From a checkpoint of a small transformer trained on Wikipedia.
Architecture: rotary positions, biases on query, key and value.
MLP neurons of a small language model. Each row is named by its layer, matrix (gate and up: input weights) and neuron, and shows model dimensions 0-159. Each number is 500 + 50 x the weight over its row's rms, rounded and kept within 0 to 999. Numbers have three digits each. A neuron's up and down rows have the sign that makes its largest values positive.
After each neuron's rows, "fires in" lists the words (lower case) most often at its 100 highest values on Wikipedia text that the model never trained on; "fires on" lists the tokens most often at its 100 highest values on Wikipedia text that the model never trained on.

L7.gate212:505432453502593567549452560446594578525503433563478554474508527470513523517495472566510449488424415447511455559557444545565449578393505549502528489476529450555562560562434459436544509464564477454412467461529466566389501593515447544482519485515490480577516514583537526457475438623552486576466457589467436456421472485470537475571559474538509413386490516527492442584416474447522475512480475449479499512490491515472487463529469447464416420587432460462486542488514524433544485412457521
L7.up212:480451592552520527501524440462484396570478537473526530627521509483499478585502452478432561521504610495425479531546529545489523455489518490479453587521563553494511378515593567450483485467454440592556430469431465486464556639591450578390416475419549450527546541449486492534509467587558466557400480537560412537569439498550490468461461501524492537472552549434503526519428410474516504426552411506571484484529474505502477488538460494454450458481511496448522536566539502490523491520560558
fires in: "for", "from", "against"
fires on: " for", " from", " against"

L13.gate352:545439534516522558517558406432495439403465476510474443522454416441552547528521507505543526580451398488464554495537441483481514494448521528467440453491494487451438488453583496518510506533444658537547463496469579601478463560403432373561485540469540596535517478510532423528498551478427519494518531516488610572485522524490462482555573555495511531437524471564563492423397421419496497502528507545560534541478472484381546472471474455454413539568490531550510475470548447450489460528607500
L13.up352:486450572638511564442511561412499574501430480530399471577518459519456602494416487501498569496519455499471521571585510512476496567446541439549509552603490444500515485419470444474469459475469471587529412498476558445498400547535442508475410502549553531533537465485501458542463483530450508574449506589478545539436447563506499454490458516541478459461497454549427533440426469445529465416503592430633627522509522554460557499480479457507531508527534637475512512493497481487461521434469454
fires in: "and", "of", "for", "or", "california"
fires on: " and", " of", " for", " or", " Cal"

L12.gate104:514490497590496563433609543409428482496452565552505482498547472432442477544469485459480472506485456489535622401454441484543542531489400578508437524482533542546557501459534513406448476540432503587562429390435531525535473487500492406442472499558530548472522531523463471597450552373460555489516532479489495570465524523472538462476501533457411534410427489546511505515472533406453467521470460420482520501441513451432624471544537467450538399482504486601476548464486470481557435555528437
L12.up104:580518491455512504534488505490465508456450626483592399549427448475530488552544489521446485510459486528444526578462541470384604493461536468554494445451490415540476535442401546444505497684509572444399523528578449555504444401484470511474523440452547538429592505482446506523530491514473582437515426483547462548531438525521475503463422480444499515441510503496434477415502526577514505442495532436528558559520474504522481544471545525449483426457452403435604539479463521548493446554506526
fires in: "and", "or"
fires on: " and", " or"

L7.gate92:604528517510448566435516516457491481443499457511469502603508466473433430496474456557454502514531464522404525470506528518540565503596509383527568488446558499621543546491505504419542532520502454475327402433399491552500449554565410499567441503480554469483585500487600442615531492511499482464541399511513504531474526490475456554471517482496512549482585477473569559459483415445411568562479502501483461411565504453406510525549496501526491477597479491419443512480524468476466520558518490
L7.up92:560582610457472675554458563500589458535494533445434499493453521434532486574527482486498502618479458453593444648550451487560416423521486546566467469635518523527500471523510485426493494472482447559459513505427506472517441537495544523452510509440462559546509570564573500469466522522576476595445482463460500554517581492472460472553533507495490501510550529426470456468486493492521470530461524468492481575537472525513521412544422633458483569456536509493612595505496539511466477542488513
fires in: "from", "of"
fires on: " from", " of"

L10.gate433:478527512465432502482518552419515447541480517454486479462450530540531517530435358499517453466488471509548654489479504522474679488625519530504536383455544509505448487547530525509481526535511569541499538434499536421422377456516587483447419510515492456546663497431505517597511531492474522490433497518496472422522536566535568455519526534491495464405400532553513492503482477493520547510535492493495483551525501501540486478505522492480429417546464524500536475584429427378556507540551550
L10.up433:546535515518522498596423516590543537466514457447412557501486489501534548446494502524510473471566579462534471513556466403516471529473495492462562487481495582498352484489520464520426533618439539495564489543573452464476469489632462585556580524441506506512489512494592623580500494441452523466490470507443512510492540412463433510506583472524483551596497570435469519468555493556433519480483571531483524545514449532333580501610491481512536501507506422543549455502431471528475474418498561
fires in: "that", "who", "because"
fires on: " that", " who", "ause"

L3.gate421:538522509531549536441463509506420485460467498437553483540497500532470538566415409626497428481451434505554565545482569604442440587542547469470405418499550515541522483439518471471472480477549436553603450501510512529529451493559450479567584422420497532490536482497559406563513537519574447405512438457558511561443470456549487564413535504568562477450453389450590501517424457414474484461522564515577495533545528483473577525468489523464481425473593449513466512540457445495524507448568468
L3.up421:580529390599536442568468527485516567535485503500504452515585500532436584444449505462530536480465456462438500518480547553500571469489505532454543593387531579550411555607463424587483470553459470532498457443526543532452481577554540595481560492421496493452487481471449539539539406458535569543409625536489473453445492577499530526490470451545484461492488525492499557607506474490454585504452414446547546471462637539452588469514548534547485550535504538519493546597492516553522475485497525
fires in: "john", "democratic", "james", "david", "george", "william"
fires on: " John", " Democrat", "ames", " William", "id", "ge"

L8.gate220:435502439465470496494538528523519495524480477479521406507564490496436419508440490533644435458514475484546527521496513610543486659490524524476463456523549496569494478409503508511473381498567527552447528514461454477393572542581510574424486575560437537416545513514571595464530540461474521481445601529524519519486600429593473473575497548569451464525546511514431535533504444412555463495508511461550490432508494420496507446468482537562505455596471456527536490490579514493546473433544391
L8.up220:516640496486497564563526493526524439509534556442549409517465492501534524508507417475471520502486563436448515455606568463483559528548608526498537471492466504541557578466489589431608554461408520517511502482607443497458546527421468445517455505545571465542441536593523461404586565523498506469454523431448494430497531505485444491486447440599455494542510496458478492492467523425414598424526504481433454515467483489624480469525471493489530487530605478553496460538398594609463521522492508
fires in: "two", "three", "those", "separate", "few", "five"
fires on: " two", " three", "ose", "ate", "ive", "ew"

L3.gate272:584485542480402427509589587464520421487497551566474543480627501416537514508445528536505531541459501418473419522405505486442481562466513462509617479446578487539418494565381498494530407548465455510382474483523511537498514497494476618403466432462515473503546508575509528573415524537552476476551559429550610533453550552463431540562519626452492529523507514503450546509549439537495477531510564454513566455516526514448532558498513537508554435553502470500503452532535552600505503496525524
L3.up272:488452466456434464498470501512494512530499465503484474540498484488534548518474535451491519537505410490515485452531595525468495516502488480542502633458543508499506464491513507496330489485477521540493619482504437448461549501499495517452548384548476540503526514473553557517449557460397552543595527565473550596435583555525416485544502577481522506467480516531600544558516493498535527491412453433457432476574476554562428563429542456531511470412544396482408477525454373545510601411465388
fires in: "also", "only", "included", "includes"
fires on: " also", " only", " includ", " not"

L7.gate316:473534444562600467580423547470541511459450497497458557428547498473462500500483456520475528532478467476357475496521591617560512427486544452520439488369516538531447486556395479506445468523488575489511455490423471525450498562586521563448604516557552516581569500570545440579534540546506491509492522583508539491495556367476519508496391457429566487471560540411499530433480539500569499502520503443440568484477574509517497487534625533559519483534515465552571529479411467452522512498542476
L7.up316:550524689524452527492531542459636471502540504499587525498505506445529407475451454545443479565448436448538448558504546457447499527520450483491412449476549527457553541468512436552496514520564528425503565479482514504575492501484495526535526515474530431533662497441518487495512495497483447551475409460467407474465514522538462528454551540550522513418504546415562557445469500502451412513507492569478452427492585518475406554515445506487378476451395574555455529468533476500487381537541532
fires in: "for", "against", "high", "over", "championship", "qualifying"
fires on: " ch", " for", " qu", " against", " over", " high"

L4.gate152:451437490389467458498503561340499431534484562527405480531561523521532505433512481439477520522524567488492432492422466572425471581497508486396567454426579375525513512476475497530575512518488496507482433489523536531549406536471457424471433531539525497633514528477485470545482522491466599505498539490554462481463457516619542514517456536519480515449407466471492471441541493604532432564472535556428524465503486597533471503496525464411438472494448504471526474426556463529481382394497485
L4.up152:440466503451482534470493448577557503505477466454459560513467420529387524524439444501455593479515468544508570521567449524491497508397559511492425534574501486488507418440626473532539457559445542501511550570459468488450429587566466439525470545460512560450529414511555478521439497537460504474442504586561582491509508543491444486498537498445408473502524573490557555523509523544462534556518610589424447476478626466557598522448474458549489497380423480574531533485497550392471441551512464
fires in: "it", "special", "basic", "qualifying", "concluded", "bicolor"
fires on: " It", "ic", "al", "ial", "clud"

L12.gate23:520471471477525483566492531430617545559358482512448538496495484486473511580447459507554515536517443448415529445478502584578436539479493483532527508547553477491416509522506478499495426524485604413453510444381479485513520470543493572479482586531454512445402462401533417409540508517423479496414482498502513378537598507583592427488523607547512511524514469505519577515529461520478445540502460458541530466460547467542518493512555429572432520531401556475538512599494449513542499445422449
L12.up23:503429428528480518460535485368524517623454450514543492596465519492451513488490453559349590555535528500520486406539449470504561451481449553396436453468548521451447449588581444432455473528441457499522527491521466487470456587450542517458419536463608412491493403388553469519613479449435507472487508474454448531493487514503475416521556499505468449469541446530393443556549544554507479531469524557531500449542537562566551470510495530534505483437499524505550483538528510581547452464566464
fires in: "also", "which", "who", "that", "company"
fires on: " also", " which", " who", " that", "any"

L12.gate81:469507432466472499455541446453479522558534500423421510448540499514508478547450507491470450461496535537474555479520483563520597499420558533426491542442551440430510453468504587502541443468542432583490444485494429464548507591558486569509520478563463504387491461544611443453582536528528452475501461540510455423465439626440450504607486560525476543472503449492521384512482456519545504578500554563555547406517466493439562423522493454490533382554531556516503426574377535457573484457476552
L12.up81:476483495482537495439552506453601494520572518391494457551470567588426458463439587454483519499578533417406505491495517435554493496543457463516439502531471566438489444559527428509443554506479382489479513524432457433547461505520398533493518525612446447477497495467512422416499575505568429593447525421479535417423535519525399528536505570573491546497587447453467576583457502499518470485495476469465497415608522557572518516560496499520512508564514481397523478570495497479518396535532476
fires in: "of", "for", "to"
fires on: " of", "t", "st", " for", " to"

L11.gate40:539508455509521549420487450542527526540526422541483392511621528437431471477483536473461438499576495520402631452416479387518458547628468499476463488393513469551437483489507523459521424482401463529460435487523470539549521483571497514480487528495468476490452460451491467558527485499464490425575527459482519542498541465578478496562484493459484405478487369530510479479543496425579382522457513572458546584469591417456511533435436436523510531517573451520485540516569437482502428497506413
L11.up40:477500525541484423462585489487610493457474511490490463443502568537491452460489467475416479523497470454583477486513492507442498497470386532501498504442449455528500616447491454446487516515544515552510451531522577580471448370412487583488498420479594528473428439532579546403503539557448419441522531499526461447469508494468454527509503472514565579470558518511517376540411495506503603442612582473516503422529496500438520604515465489421498548472594537507586515468521425624457477527487501
fires in: "was", "is", "were", "are"
fires on: " was", " is", " were", " are"

L12.gate380:543532541483481511598546539439392528469422482463446536600504443520515547458501520543471509526522523454551499523432565498536521449522546642498410479468578502549560539456557439417482540454469499506467476550515393483499511614483483546460386525517523527508625527617626548488492508503473465492479585472456501488500586497539491499542500441579503464349511497427494521466427522553560444510527466490527458492435522461478510483563501414478517473495462460486560438474464539434505507401618469
L12.up380:608478479504464506505543528464514521538480427554563523526439440577475514551553552515471480513441517464449516451557562613463412565560512513453507455408509486593551553398424531419586432427580448598469514439489467563517435491481507639494485484548522493549472390469480464501547642494531431569457482442484523448500545500531598478578525437523493479464533549410528429504483457512486487517519491450520484523516448512366513500504487514579442378518491468444481538460529499496544526511554483
fires in: "with", "of", "at", "for", "by", "on"
fires on: " with", " of", " at", " for", " by", " on"

L8.gate221:444548453459530492562404576435430415480434490538501526463562569435609504438511447475523524492463474462452549472576404493527416494542462538491533383573550509603464582501531499460535550451587469559501578436470482462480575498481475446492582474546492483492625506560552564545457516550495403502402528477513471479537593554476440533594481509449568491466451479421491462495576497535546490508462513530570513548488512439517527545529536526441516484419453540487593468436478422472456428438519432
L8.up221:548549570566571591530499561492489498553425541571456532561534498405540516507581575492411465576555450544453530505470489504501476448536508534567487461544532461506457469487480518560424574547557517496546458596442505550493467488505554464487588426474502438364484495531503609508574517496635397466385426467543470473543514430472530445540495478539439446510428531385487475566484510539434583473466427437492462490538505461520482542518470499525382505502503511503479460504572501490569502468613540
fires in: "de", "due", "death", "deal"
fires on: " de", "ue", "É", "es", "ing"

L8.gate303:432467486502486599587535482458493464534486504432478466467450495496461464462593497447523463551473492498507542498517513507455513554558503445566532483571489546562529474456468508477517489435539497507458411576479530511518581552480394577492527412620414603457560406520515462399542565461496578430473437523555513491537514554508483528530539540551478613536589480474494514449502544462428457497387618470466504476588528421556578591504429459505427436589545489526561450460577574505492478483537502
L8.up303:420535463486444532455529552560592508586525483572504476446479541464427522498478502474520458343525530500536525484447592541550481523449516539507498594520514526452468487448456557506487476512425530451437558557574513567531452496536549460453474553534506564595487483477456592543467525483517521515563596428481610460394461466502510515531351461575473497555372458515549483480544452528451617494507532471575555404450459496455453513463567475514456488480574497546479476433499527567530508404501437
fires in: "two", "three", "four", "several", "various", "six"
fires on: " two", " three", " four", " several", "ix", "ious"

L7.gate184:514527561570572585627450557420452533505513555578511485537564506559446504429415465523441520558497597558392496513495379508515552500497423502523602436418576460502499388516524528427488396510485465504435479398524480538470503520534530495489557489489566521521603504558494458497519512462526507522465515533536551447516515484504494427607516573487419514417534419471471521408476442442441465582526509544502497407523551471507561477545539555473489372512479568506519554517497535541537537564516483
L7.up184:474563562510548544535498438557557569466469449547510501573488424551452600536530521431490499466551521475554504496531515363449506458476448588428507500543525564563472486539488492444483452491512503591504529497524569519426548492480508586478545417393520395541557450488514573517399468544539548496617429592437606458564458549485458444496507494549495536531560528443530533572504460442483479488609466440567524496559419531475582481532464499485535504537533517553421469436400471474511575532434447
fires in: "also", "then", "eventually", "often", "only", "subsequently"
fires on: " also", " then", "ually", "ly", "ently"

L3.gate123:536477494535495542527523561478496544507490500511502533471543587491510498530572514568430480436439484406436416477577473528579472441476533538485466556481495465495528459502509538449467570524502566459448499434537565552438406510533518637522653483447512418497483475489534459486507490499426490434451595539522335492501502560532465431533519509482496520539528565448478567597417476553514421615535459439452544463489548387538494481507441471472396410567444414531537513531460489486526521451470449
L3.up123:449536447621526531487534436455444436576545502508549560489535513542471553460450470549613511482545478496502449541463353436537417503448649508523483503480493607474476533525570477479565532418593433448458602545464513412470500428437453486358446458477451438513520564485516460565558460578513486470450528462540536526492501508572540429529483566474565449462525491467468520511484600551478461516545523556550499531474460575552502534434522403519447498510476515507535554471545416530455480558476494
fires in: "to"
fires on: " to", "ar"

L13.gate161:517487543470556485578509594470402431481545472421504469447509357558510473569577438579470528504476456516517557553551487580487436430471482542517521405527573450470522465481543445434420398576529521510492460440515534561548510470544548595519563471514463513455544483397400472552553443460472484556449561457504508571527481426464452479364534505474567468582609412513479544493479536513606536500543458538519503494486478520492518467473457465483546462479523481476414495577529508434562523436539433
L13.up161:625554422401534595382430544511468482512467487520564498511530391516585532497385570608450467514593509527516499451465544488535535452542443546480437499482415540416600454525542439585437420543507550510493527503523457597574424510442488470424498578508585507511462521486443517542525516548459548408521494462583480514518541522562413443584535490493519416462539546511479493462541589488488510496501534464522468505508545522442501587449521454463542416527508480456503544525523409530515506500526435
fires in: "was", "eastern", "would", "could", "is"
fires on: " was", "as", "ould", " would", " is", "es"

L13.gate318:527510557536516487497490483583493492535483474511552519513450514567453535537443525548428422514504537492544519529469469515489477487450513464548427504515545547499509491523508540527598558461583500580523425491495553560459467585438593576551568520545422447546536454520575501512523553521409476474479560508418559500502555632479501454507531563515517641450577390477531504481624503493545600514407504500480581524533568479389532457535554493571494457471642557473505597498448549492594541484484515
L13.up318:475544553475494370474533436460438535522446576431511490470432435538443492523565519500472586500539406469499526520504519448462447618521521371442566564545443467610553504466572550437429546491422424541433447449566365500442480492506499555551538457487505466441474546490534529512516591587491468486517443568480582531495491544460556565586451558464501462535503517546425544433580458488533498493481464545494522610539512532555540540469541531467446526512471510417523553485491462483608493513541444
fires in: "was", "is", "are", "were", "has", "be"
fires on: " is", " was", " are", " be", " were", " has"

L10.gate9:501505514483500552493436536551528589519484462441436383436574451541521495502404438483518504496591509476534516389489498441481530550591506552546435471432581508554464531435463397459511457483465480422471424512516498415469471433536450513432489506523467498483545517520535535473499458488501444558355417523477519627457505523492538433584527478543509578472452488424528566534558479458447429563456508492505577553476454514485590470562504471468470511531545410582513380466426437510586461456572506
L10.up9:493555441521409513518573503541497459461513447535633557455591526565497471553533580599540494364524541450478532538429545449444448510548550356546459471408494475472502457506434597487540467517486468501488601554539414543445431449537557542487409555557507557447494436517487562463515427488584493535576462492513457466534453473558428502466479524559498525500482533436475565487569511478466463497503510475488448557545500445488518546453500544530484463484407438501475488391360479520449471529557467
fires in: "one", "same", "full", "four", "that", "each"
fires on: " one", " same", "ull", "ix", " four"

L7.gate68:449431475521517549457527456524562556474429471632550463587499470486441548541374634522529436470528535574521531493475569443431445444482512410490450483548555569453418496536492468501447566432496546510491526515395487581486446496410498532471447544531485534616542418449491464547461438496552496595546499468510529525459435493565587504514411564545470581453509487552501535521493498440543447551506632480490602536465456482585486539444495434475543458517548461476501522486488533482546419481478469
L7.up68:467443492517497438507375414480513424527522514563421528541457536524490500472504473523474522427497617521461420615529601510583500543548490514436494370417470410467505562524496581478460500401535533444546503410512480539445505534566556496491478452426580536466494473515497493510556453471519597507505374548445519488537476583525452492471521520425594502489446457504449447474502518453467390488577438559516559460438468526428514573541464478451497498460577393419517536543508529465555478481498475
fires in: "is", "usually", "issues"
fires on: " is", "it", "ually", "ly", "l", "er"

L3.gate80:439450474443527523491482437555513446562500567429542559496474413482426436486419421518528437438560509513444471452494445484504443548462477552491530438571531502526469449513497398444528512476514490533577467473488505501541459634517554487511578476407348580510464511571462485605554510525434549522510552559518505468539559459566492481455481509436426536529521538464506525495502533526491421574553570481538435598503521528534494537604523440523511481587544492394514445467469351492442473593478518
L3.up80:535438449578569547502530549411577432565494472572565555449592565529563599588510499530557531461482508542556552482409429529548534451428485559472458550506511530500530578525484559538404502450522425500490433524478526485572417411490467505429517493489499511493529480457525515491570482438544547491433544435471549537486480452488609395442496448408516477419559442479597477470552452568479510509479488462504533558471495508550501554502544392563566566499492544605627479441502502512512463474560469
fires in: "most", "than", "much", "able", "many"
fires on: " most", "ar", " than", "uch", "ont", "le"

L9.gate327:477521477484505526562460589462501459545503565430505534437553486451429351514471437478556535426529577524409476485490565527534559454551489501471499481480531544485436545448512526512497487503505489550540509448524444568496545551495486578448533533618495566560456504615597546473514529380571483512511505443435613533379468472531435520570522486482411490575502538414549519488516604434503461482427519431528571491497437502477444535523493407466508416512602508493515389466558515476481479534534555
L9.up327:556515471442414625466569518514446482518526544439472522500466555566536466520456471472494430490491497532551507526551484544518458536567528565479451438520591522572424447518457520552543461631625422543448527491466420476436482575524394506506484520494411479522511562587466449445496561519501526521516451505540599524509631517518485469529472473513516519550490581472484509456582506397491517442514573563468423479550613416552527487505496487513487550544566499603596518575550498450557499460545566
fires in: "two", "of", "several", "three", "four", "various"
fires on: " of", " two", " several", " three", "ix", " four"

L3.gate226:472513473486438571506461585490534497518471448523584499451461549512476459606504397546526471512502464422486493535573584461474468637610541525470445537409564494421534404434578452502442509548478539537502466463528596491511503520496454457514488508584545476562420534470497594472472517481423499529521431557517528512553397534647472447469558493431533561590524518466511490491465551598519452493511556476534454506494528463392552446513477473550496517548484566501473504474572457524473430365456494
L3.up226:454469474540529526478575573522423544503525503512561493482515537492588606455545577465519541441439467448376444552497530560555523604426512511513401505505525422550514511402456575509512518520431526532441447493464446468377438457513507496562459451472557558480424485490595498481472515574455469544541463567587575503550490438577492505518506508520471552525506599544489592430417438505537435467474515505484470538579562538537565535436548562476560512455402494490486498618481539553439519517498582
fires in: "on"
fires on: " on", " On", "On", "istor"

L9.gate194:558448593518511567474478489460516480532472388472506497471441538490461526546501390607480450566513466448435539572417450512514623527549576455522424468517535459463402539419565442423515471557480463573460483502470558569631467500496490515501466484540559555445415544466537563578451527505450464470600452553516534497563493431569435478551522532380475464508559464485509539524450508541482385519531491439564408487546434490462503495503467412439504522537466523425496499555483543512465421504557492
L9.up194:470499483531479494440605510586430548510547548519493490464462458456505561550429506561408499525532601500516452445432510498554590444528527484502445414589543465489529463409414588484523557495514647438466538490512522529498437480534487537499545491505483418497485499505466597512553452420564532541472498504589545503563515508544471497581589505513487500490555514591547547405527550502507508635472524557536492459507491499498701507461530487483403423540395465478515539472495461472507547527511514
fires in: "on", "until", "since"
fires on: " on", " until", " since", " On"

L8.gate24:556466453497519582519566512389539451487388535501522516475484497480545442489518518500517449473440428466475581407516452502527536593570534567589446478453537513397514468503586456445519394456550387558449486435508478527536479437510463518382468499532604509440534518412527518472537597423447460507435523512530439481481637451540482514426500596471455477464524526480501422464529439478443518568491518442534526579487526410517533466541490443582471486552449466525430495457438535546511550431507526
L8.up24:459442469537502434418537512461457531355491450592403482446517514538462466480490610555623500443481437538581549484460504496520392578425543487499497550488509502523457525526504601548495521504484502507535494547515491473526470498511480444512487458559477514537575596514510467522565558400547488513469486571475469596489595526476443477448405593423513505530479458436497491476475597489516658532448550481488530507467521510550503453518411579540460460583551455497565436564436488463439415470485510
fires in: "or"
fires on: " or", "a", "if", "n", "y"

L13.gate91:490425527532481487435559505458480529501488533527468393505438398441460503446412546495459393475562455536468544492494434521502542545465509456561501448526515462528548477597462511502432422440586465434418479436381478563477576508442478571435499520446518485500531529497590605472539465419533574412368485485578476503547546559546476523542546471516510533532623461555545543511532507502469471486464628546510484499539627494492540541456528470519507475559564559504478576472495496391526456508547505
L13.up91:442483571589491527498491554479546521549439497481526513508497522546580613451555481542441475476479454643416468433529431482484493578573558464566476557552479564578439583439504533578510456505546452529509421518457492461425539423523463592494588414505493570568561471467459517395539561504455495527455500518490479522617467528449516516539529437469463495492504481504540501512491517501605444459466607495498410479522574541480460556588517506473542534505416563488439468532534489477536417396462412
fires in: "was", "is", "became"
fires on: " was", " is", " became", "ah", " At", " Is"

L13.gate98:561526505490471613541502497462561499561465447519538501546436513649568439547480457488512443545526507449511505411484524487516583579492507455485590398480478413426465480506521541456495525566517438542495508432474476521473509605537452525467546554480603422444480469433471463528404484332539522519521451504526463488561520626534483482653531484462501541522534415514479438531480538502494516508591451563508540498525519515515487458505522480475404432511495526537514415601426456452493583516530503
L13.up98:494549516587543566632466544435542465483381411588547523488431528506592464535551544501495532562601557488537501417549472504537527500485494467501495463511442484548500456533513588476571447560625489548486482496435472517400484547495509571415508540491484440558497466464521515521541447483448480514448567502461534489522470468540462456581555424484517498550458491547482434515486542496493401458519474566509495474532534503446559499512613527506529414354403443522573498442517378465444514594537511
fires in: "they", "who", "that", "which"
fires on: " who", " they", " They", " that", "s", " which"

L7.gate278:505546490491506515501533511449538484513536395512555455496546488531461496526515588484483533489612488553465516428458390376497556466410534475441452433456488479465424507487525453425492471470474489612554443541487510426505469440506404512535476514506611419575546490451575538486478499417431429535552538420599491532479548411639449519415514554454564435504472516524466444492507413504434516528496606521507568425454533504621478527491544491488546541546482444478602488461491550510468475538503518
L7.up278:420478485559506456486472481519574545555439412463456427461498451384477584583522493474507467532418567533420553402473542507488552533503486470550463623605492614518516514473482501520461488507459419518550427572550500460504571428470567482446455530559521516569565581487432519455478506528529436442439497393477441523587534391561466472532485516446463505566502517513501603499573571513455506487575528472588429448535544495431488448497491571589484484499576473486504403490485500527446489501537547
fires in: "which", "but", "contract", "that", "who"
fires on: " which", " but", "act", " that", " who"

L4.gate143:458492568408532534528563531493452498519465511429534540417544513503535482495500449562560482521528509464483520574464544510494533478538512495487467429422507524477321508536500555409366499553529632495520486389502525530486514520574418533480426557557506513452550498550573429450543586541532430560498482457456421500537530494513436546444524477428469508520518576460523550507494525504506598508535422577515522639442541513468502485556547526497523379429539507428502555552412438521523536509557438
L4.up143:584509560491522438448560484513467438449453607484451550480567487494453450406546540481419522437503496504470514502380451496496539500532495473508455404446516442502497387428513463514531469502510466529517484430459403478434406538534539460424502543529554486447576573420507511526512513511516474538480456571503429421475498423418423479461492601491500546477510537447498512507593479457530495586497456602508511470587416590480556444500557473572479491473515587463483600465562447514435353495485498
fires in: "although", "year", "country", "increase", "levels", "level"
fires on: "th", "ry", "ear", "re", "vel", "ival"

L7.gate420:469446495517502519485467443452498488396411508421452502478488477532502562530415538535496473517556540463466587442433502474447455491399594482500502496455569480541470461467405493415464476500511603543502511446548470508538462419390480428413508529436567532578540538421534505567434524467462477610515485503557474485548476427567497480530510548543479402531377521484549547422484471535427421568562498556491576499574493518661509531477482497492446415469552461487486540476455511463420481557556512
L7.up420:545432425464407487641478517448532564474412486541528477516490406528499572516435455525497493443563507453478503456512557459518607408583525596463484495448528532529477574450490517574488493512469528486570535439413551512461463488464548466566429519488532392416473515554541476514483457516551554551559523347486547578487415398533460568485512460563510478535551527599521458507543469535587525516525447475457524445618426554508553474504525534496515556501487523518475551529475548493412455483587484
fires in: "which", "that"
fires on: " which", " that"

L7.gate165:438489441531473512571450544516430525451471457449446463439521561513552422488388514498553501468478466476492525506462565507478548532447634519552440455461535553446440430477560459501506445509568496448597462454495538587422389553509436554441441505498448533522497467558558447473539577452463505511510557492546596485447594448599422492553527462512481585511548496469522601514472517441475527514508496593513540513454468446417533565471508455464451424527569585532614487509533532502511464362537487
L7.up165:574422581488517585584466511566501490561465464440515550485515528526402510462475484619359521469449555471453442508508520557536417507499477500445491555581532544469461452449432535481434484461529506501513480565463526471508528493532462453450575477500462494493576487523483535443468528545458509482507527515448520499449597510448553430556536567489466530458583480455476620624553484466487549400526559388511576437572450473403569434539479445519521465579479483518566513523526614468499511405558544
fires in: "three", "several", "two", "of", "various", "four"
fires on: " several", " three", " two", "ix", " four", " of"

L7.gate180:540587455420534564476437490486514532511441408549574567429466473503532377404449465512389469493521494486518571504567441529385467426497421440471522537479497487503445452630472432484533588516528513416505431520480531471454442568502434502492499501596517483527531473503508480564516516464469523546503535468542448600535413475530644554431456516508530478548478413547540467466551439444504508510484578461482611445482398443429439485461484522511532431525519533561479461415494501487511479490434476
L7.up180:514509406500405552435527521511543514492484510479497521488499519498508460544475535513542514504493455463506491525504538454479472483492461445509401404491523429554610443457536480478510476489583533519416498430536452498563480513441507560538592548408566481435411448464531413459460393522515529501538370489537435401524447559394446567485408503432461556451625523528519455567573462423482519488508543441523586444590521581425491526520493522546555515577505515431497576549546479509517461607499457
fires in: "is", "was"
fires on: " is", " was", " us"